Weights of a small GPT-style language model, trained from scratch on English Wikipedia.
Size: width 768, 6 heads of 128.
Training: a variant of Adam for these matrices, 1762M tokens.
MLP neurons of a small language model. Each row is named by its layer, matrix (up: input weights) and neuron, and shows model dimensions 144-239. Each number is 500 + 25 x the weight over its row's rms, rounded and kept within 0 to 999. Numbers have three digits each.
Before each neuron's rows, "fires on" lists the tokens most often at its 100 highest values on Wikipedia text that the model never trained on. A number after a token or word is its count.

fires on: " a" 29, " A" 15, " Two" 9, "A" 9, " two" 8, " Four" 4
L4.up1245:472467490509558459495518512497533516481497523528492483507537502474525477479443521506497478511539483483525487491457547515511487506536514453485458535456507495457517535510512535517533510518484513505492538496457466497522497482495472492491523514503476477543508457539488518436484513462492507534

fires on: " and" 48, "," 32, " to" 12
L4.up2301:503520505531488503488503535521524459506551513517508471461531503471517461482466504453535490497522566516489485500522557482502499468492526511534536508467479516464499530515503501494505435507508522498490524508514522501447508514508492502477479513508494490509560504503486489574483512476498496546

fires on: " |" 51, "|" 14, " of" 6, " for" 4
L4.up1792:516481492493531506463488502506441513496490532527541499480487490516501504495511489510519551495495552495535523536478450476486485528521478468489474515478552448450479505477483544465494503477483495528478493497463503484505501543510532506482503481504465472481508513523503504505552501488480477529

fires on: "." 67, " January" 13
L4.up2155:502471468460473557498528486489496508489509557504453462445457481496508531469485484503484511518536472504479515526497480500467506529484518504542462542507486504480538515492514502499496464485482510513501503480478492518534529532527503491518543456478521426472461494512486532485470490491501535508

fires on: " of" 48, " |" 19, " for" 10, " on" 6, " by" 4
L4.up2332:526495500524495499505542492514498486482519535509529523458504483484513516497508503479519471463524543511482544511532532464452502501526504525480493478469497496497500548503505529471524450501497512508499486463540485502511492501484451494486532448509525503495548510540491518455467474489496467515

fires on: "." 26, " which" 12, " a" 9, ")." 6
L4.up1914:495513455443547573477474518498523508492481476545460502482493506532475531453535468492450550524520478506508522507498510461500450518526511529508483463489498453528521533490447509535513482533478486464503517484515491495473540534512514512466539494491480467498461502527471538479498540498520485501

fires on: "y" 22, "'" 18, "ic" 13, "d" 8, "l" 6, "s" 5
L4.up2806:462520493489515499521465502475480510515486537500470480513489485474539523509445518518520496489482493526496507534461503484479485461497534526524533498466498513502541497482496484486497496514503519519558507434494479508506441487514513483538460514473504501502500435491565538508530538515526494506

fires on: "==" 78, " ==" 20
L4.up786:529504486447512480494466503478513518511539538514495476511521489466532466542510532518456466554513490484463514483458485462482510464536449522488512502514494522454506540515507545490509511514479540487560517501494518516469498533508512480540501431471477537479458503542514553472523496520523459514

fires on: " with" 26, " for" 13, " on" 11, " over" 8, " |" 5, " like" 4
L4.up2378:526514530500504530505478445484482488499524524536518487516490517498530504528518497432522468459536551498489482508461512502460504478496462541510535475506522482514499546474530470492508458511499547528517484533525528461503514481514503507515535474471505490546560551502513527483521455489487498488

fires on: " |" 32, " to" 23, "\n" 12, " from" 8, "|" 7, " was" 6
L4.up1249:502520485444490466475468523520460506502482503513514508494493477504462450526523465507505519478489505499505515518509481471464519496520493509511517516494517476488519500506507496476566517519490495486516556481506534504494492558487487545487493486532479480480557494490469473488510493516518496474

fires on: "." 35, "-" 17, "ly" 16
L4.up1338:501510500511497530480511475506524460500520529475476490503482515481479477478520470480448466472487507525475487496523519498517500480534573482461433506495552469525504506490489449495522496508472508478553531467486498545472490528524508518451492546498480462520507480544482509495495483480489464492

fires on: ":" 32, "." 13, " about" 6, " ft" 5, " in" 5, " m" 4
L4.up2125:476525496436465530523503511492473470493529541549512513520478510488509510500517494523519508480551509497501520530499520517491482538518524515521463520482505514483499509532493507493521434470455502527568515460486509477527537499507505505436528505449532478501527494502442476511462474486523477502

fires on: " for" 54, " For" 18, " of" 17, "For" 8
L4.up2311:517509482491521498479509529507491472507532518477511490450517508495458516487475501477510502494503486519492464503449493527414477504501519495520515469510504496504489512466521487490483546536495510501510503479491487471558485520503489486498489446515515521530548563532524503466529518492524497480

fires on: " of" 40, " grow" 5, "ed" 5, " for" 4, " in" 4
L4.up321:498497508487489540529505510519560466508501501492503500481493482495481472507458476493494499482493503531508502487500480477468515485486521526533530463491512475515513508503505471525537480503513511504508506524469519519540498541525506509482504477538522508472519532499518512447498519503510508474

fires on: "," 80
L4.up1972:467504477543507485462511525515494461472517499515497466506460501482466444522515503507475510482513506488514449509483517489532460510499509488490532481485519463468500471479520490499502539534462523499516496494496539512456513516526491509461521488446524454529502499492485512529468530477537487504

fires on: " |" 66, "|" 13, "." 6
L4.up2944:498491440487523526451464521508455521512509493529460471472512464509495476494484541495510508492516485502462492534536443479508458494503511481518498529483506506517500508487502503480515472528498535513490489446443482438485530521531527518462515516471508473476543468487517484504479508464516521515

fires on: "==" 56, "\n" 34, " ==" 8
L4.up3054:494500508477541528488512485456498532502480515520503478449493516515511473543525507538461510536470517533469551511505508492473482471459460508491525480466525486499491526502485500489539504541482575472508529479454530504500485507500475453454554487466473497512491452535494549489507525477524451516

fires on: " one" 27, " him" 22, " it" 10, " part" 9, " them" 5
L4.up963:528529481504465517510481560505523498482524512498543472492469430488500481504530480460516478492537503472477511553482515501458483498517473515483514541471553479545512499529504478474506486524507525473474521519470498470482467501481469504469504539529514479480501504515522454494513513478508481493

fires on: "-" 44, " " 29, "/" 16, "." 4
L4.up1459:496540526503483474449494515537477455491542513494468508492488540484475490521510496520469511539490456479497482498484584468496506511452512489503492467504516499519509512487497460529543536492480501475552551478483476479498496458542484518487539486502465506545480486498519524467467483501473450503

fires on: " on" 71, " |" 25
L4.up2676:496503491497489527490499520501469480519511508507461456497526509478507513532510531465516465518504537466461526485527496472471483474462528498509514457491435519522515531519526503476508465492502496521549497487501520527501473494523462517497498468500542494495485474486495544479468536483504477480

fires on: " of" 42, "\n" 22, "," 13, " the" 7
L4.up653:442518515503506511489497501494480470514535492493485485468496485484481466542465464502507501472515496506478522539500507524487474481470502475485504490502440452503501529536504552510493505477530528523511537455498487493500505545540519467487519526503520489477516471565513507507472534497510482504

fires on: " in" 32, " of" 12, " on" 7, " as" 7, "-" 4, "|" 4
L4.up230:521480516505501520514497488524499503474493523475535439501462513495510445518455487488498518526556488513477479486526524489476518482461482517499516477488493484495508490479517503507515500530463539513569500489439513530502500517493522509485513511506496512532553488499483497482534471490502537486

fires on: " (" 24, " –" 15, " for" 9, " in" 8, " of" 7
L4.up1284:500492500441487531490483497492509453498506512503487503512466506487487483544470473489515532545501451465536510526466496465482517519503508493498482462489457483518512476523526535478482522504475539463521509531484497513530527499546468493401499451548505498451490500517497501530475500483487521491

fires on: "-" 50, "\n" 16, "." 14
L4.up2104:481510485475471444493475464490509520489556507496522483519508493480511472488507495495515482455446478555512497539524523477484497463476551497488513480477522479472505493515486537527488520535502498434518515505455507490463480498511501509484501484521530540486504506486520525542528481488540519536

fires on: "\n" 57, "s" 29, "'" 10, "-" 4
L4.up2560:466540461498476516490501505513506519485517574505503527500479504465518515511481518524516523481518478537503507496508491462516484499501522511535460506473475504500494481495526507499484523512490516477493544496477472508440495514533501483508470459471519513506556499492534506521520489483476525501

fires on: " \"" 33, "-" 24, "\n" 22, "==" 10, "===" 10
L4.up1248:480499488470495474510485489521515492532511513504516425460484481511457486526490460487491520542544487485523464487504543490480488508506495473521504464499485491486489513530493500498498509528520530487501522522467498511502446514512476460486511506496516492492501527551522506484478509503530509498

fires on: "," 62, " in" 23, " on" 7
L4.up866:477538519480490509481531533510490499521506522473467498473535526474478464528503500503498498528524541489487466504506518473526507529473555489519552464444510496452526502514503517490473462518480527525468475462494515559472467519509462474438477483453493515471543488473497527525487521494513469473

fires on: " of" 17, ":" 14, "-" 12, " end" 6, " t" 4
L4.up596:474520504489496477500496487522497503480549477516495517495500467481500508474506526508499481491509468528511495465484495473507472537551505457520515473483503499497516506447551498541503456499467490510493488539508467469489480493478498467479486495475450486549486558487482533519505481497503476531

fires on: " a" 39, " an" 9, "ic" 6, " two" 5, "." 5
L4.up1579:457506498520546462481471501521494524493477558512503518519516488476507431493522489460501476512488478486478517461432439520494490527531500481505474500472565498491519504555524535512489563508476513529516484493514506514533464493496482471474487499534492542522473515494522509494506497506467541464

fires on: "s" 40, " members" 11, "-" 6, " brothers" 5, " leaders" 4
L4.up1327:499493530487480521465510509532525516487530512538495486515428496508527431568491463522509518508469543503454502489515492528491489482524467477510518476482541477515513432508451510520485477490497536466502511547492494521457495473505475478490473516531501514546449484574497508471494508480498445501

fires on: "\n" 25, " the" 24, "-" 13, "The" 10, " its" 5, "s" 5
L4.up997:510503493510488478448473480520517464579542511519514490445497493508505371539488484478455523487533539494496486538501507483436503476522479517487500445472484474492489501519496515489496489480485542502577507486506526492457496541521471452502501509558433490514479478537533501449502494500478505502

fires on: "/" 21, " " 13, " /" 12, " (" 12, "bi" 12, " Di" 5
L4.up1451:522536489486458471439493508508522512505530521510545482492508512511477540513468480505513531499459507522525495527477525464497499488499508524528507432516493467490508498532511495539528508437488520471527554498472468515494522519517521486458531505492508485477475477500524514518466482480515487509

fires on: "/" 55, "-" 7, "(" 7, " video" 5
L4.up2658:510495490498496506508469479553513483522500509514496478500489530462455484529448531475507523533455470474471487491518519498464497528480453513483533483541464477520504522478509498527504530510473454492510540525450537469451478504507488433467504508502537543512488492493484548491484478470460493487

fires on: "==" 26, ":" 16, "\n" 8, " ==" 8, "." 4
L4.up2335:512503537445542475527484537468521525463472503477486518509533518484506496480508508499460527537462492482501511471522513505498467502508471495483499495485532490470506520526485485468528482494447487475514531462483519513489507508519500488500509513482480485537497455543510527497503498475519503488

fires on: "." 25, " 15" 18, " 17" 16, " 16" 9, " 11" 7, " 14" 6
L4.up1180:470514478458536517501492499484474488494511535488467464490478526473466471505488521467477531517550494458502537485515477502492478516502506488527513496518497508454521504487510522548502527509477520475494469515521533506532532489504522461493522486498499498469482496480530495484481452502500498498

fires on: " in" 21, " de" 12, " of" 9, " station" 6, " on" 5, ":" 5
L4.up1790:523523491448512525486479520484502482499522536480493441486494485516496468492430500509484521532512490466506529540468541487450558530521500514535493463468505519471506523502512500514486529537490519470501523493494525530469498520496493481499531492476520475555510462519504508486461524507528462539

fires on: " of" 61, ":" 17, "!" 6, " for" 4
L4.up1300:511593465419511509456484505485492474522503535528492501487487511451489472517470520487498484571483477509523511513484470476434485504536517518514503454496521499478481483534530491528496499512458511486523487506461506485502445497554500493455519462516491533528485534515513545521493504491488480485

fires on: "," 100
L4.up1043:499491519488506499425516496508514465485499528483530450418477566433499501488486520482448498539506508533513507501507504483531542458502540509505534477505493460516520502506511497503500501502517455508489463460510503509462507512517491518455493514499517477542551478476506497459479488491492447495

fires on: " |" 87, " on" 11
L4.up635:514538499451484539469470550477459444480508505489522442488543496466502504534483516450504464543492494504475527515459523478458492458494520497491471469496491505497490521508529500496499478531497514489505456453491500486488496499532466519481514467518513540497501517540487519508492503493524460506

fires on: " for" 33, " of" 9, " guitar" 9, " \"" 4, " (" 4, " led" 4
L4.up2680:504538510463503494506534471485495505510514487498480523496500527465503510504457476485515496529532526495494539505449528466475525491480506493495541475522506483486514510506523483495515488509449520425538511490454510483469494518517494457494545497483493465518536508513533492492520480451521484494

fires on: " The" 33, " A" 24, "," 22, " and" 8, "The" 4, "A" 4
L4.up2194:465485484498444481506487466549521524506492533550533477473492525473493452489502543534513471538506516470514455522506491482504519489489489509501515485469485493508474521431493503531514504514515501477502482520478490500508509506494552516538473519509493525530533536553472534470490505500485499522

fires on: " a" 42, " an" 15, " C" 12, " D" 9, " m" 9, " G" 4
L4.up1193:517489492487465486499494502495450479548500548503520493497508511503505511501515501519521482509516477509501506527448454512482511471488438501530515501457522501492506464503489504511508528527513508505559511514534526478541495515544539467470518492538496507488475537500494484507533491479522485484

fires on: " of" 58, " all" 15, "-" 5, " Tri" 4, " All" 4
L4.up1171:507552479512490490508480494523490483501491478514533471516507483482488504517474478483484448506521500510500460513500537531484494513510524476511493481479546467462491522498513477512501488508465507502515523504472508524528473525518540483507517489499496482537500543497468525505534496489502541497

fires on: " |" 61, "The" 12, " The" 9, "=" 5, " the" 5
L4.up1127:493516461476508503490494488504538468551491500543497486499537436519518468524511473486489556483488491490505527551485541483470500519521497502472506554482474514516491491445515500484506469476481514511538531500521478500467482528556526472517467484516492500477539526535516508469500483493490466504

fires on: "-" 20, " de" 13, " " 10, " Con" 6, "que" 6, "y" 5
L4.up1399:512508521463483505497525502565471494471519530496478475483456522490466528502461494489505497502506521455468524514512539517495506497451493487517502485479485517479497467479512489511523542531503490439533501498489517490527522480506514494477480510487485459481506519486465520514503524474479513486

fires on: "e" 20, " Te" 13, "me" 8, " Pe" 8, "te" 6, "ö" 5
L4.up732:444520512519509465455482485535484459479514480489528515483511531468485457484511470482524488549474574474501474485549487502458486488466508509537524545499496466489491497495458493516506504477500498504471505449539548469523526488549487535459555519500480502466571495477533486518515517460499504473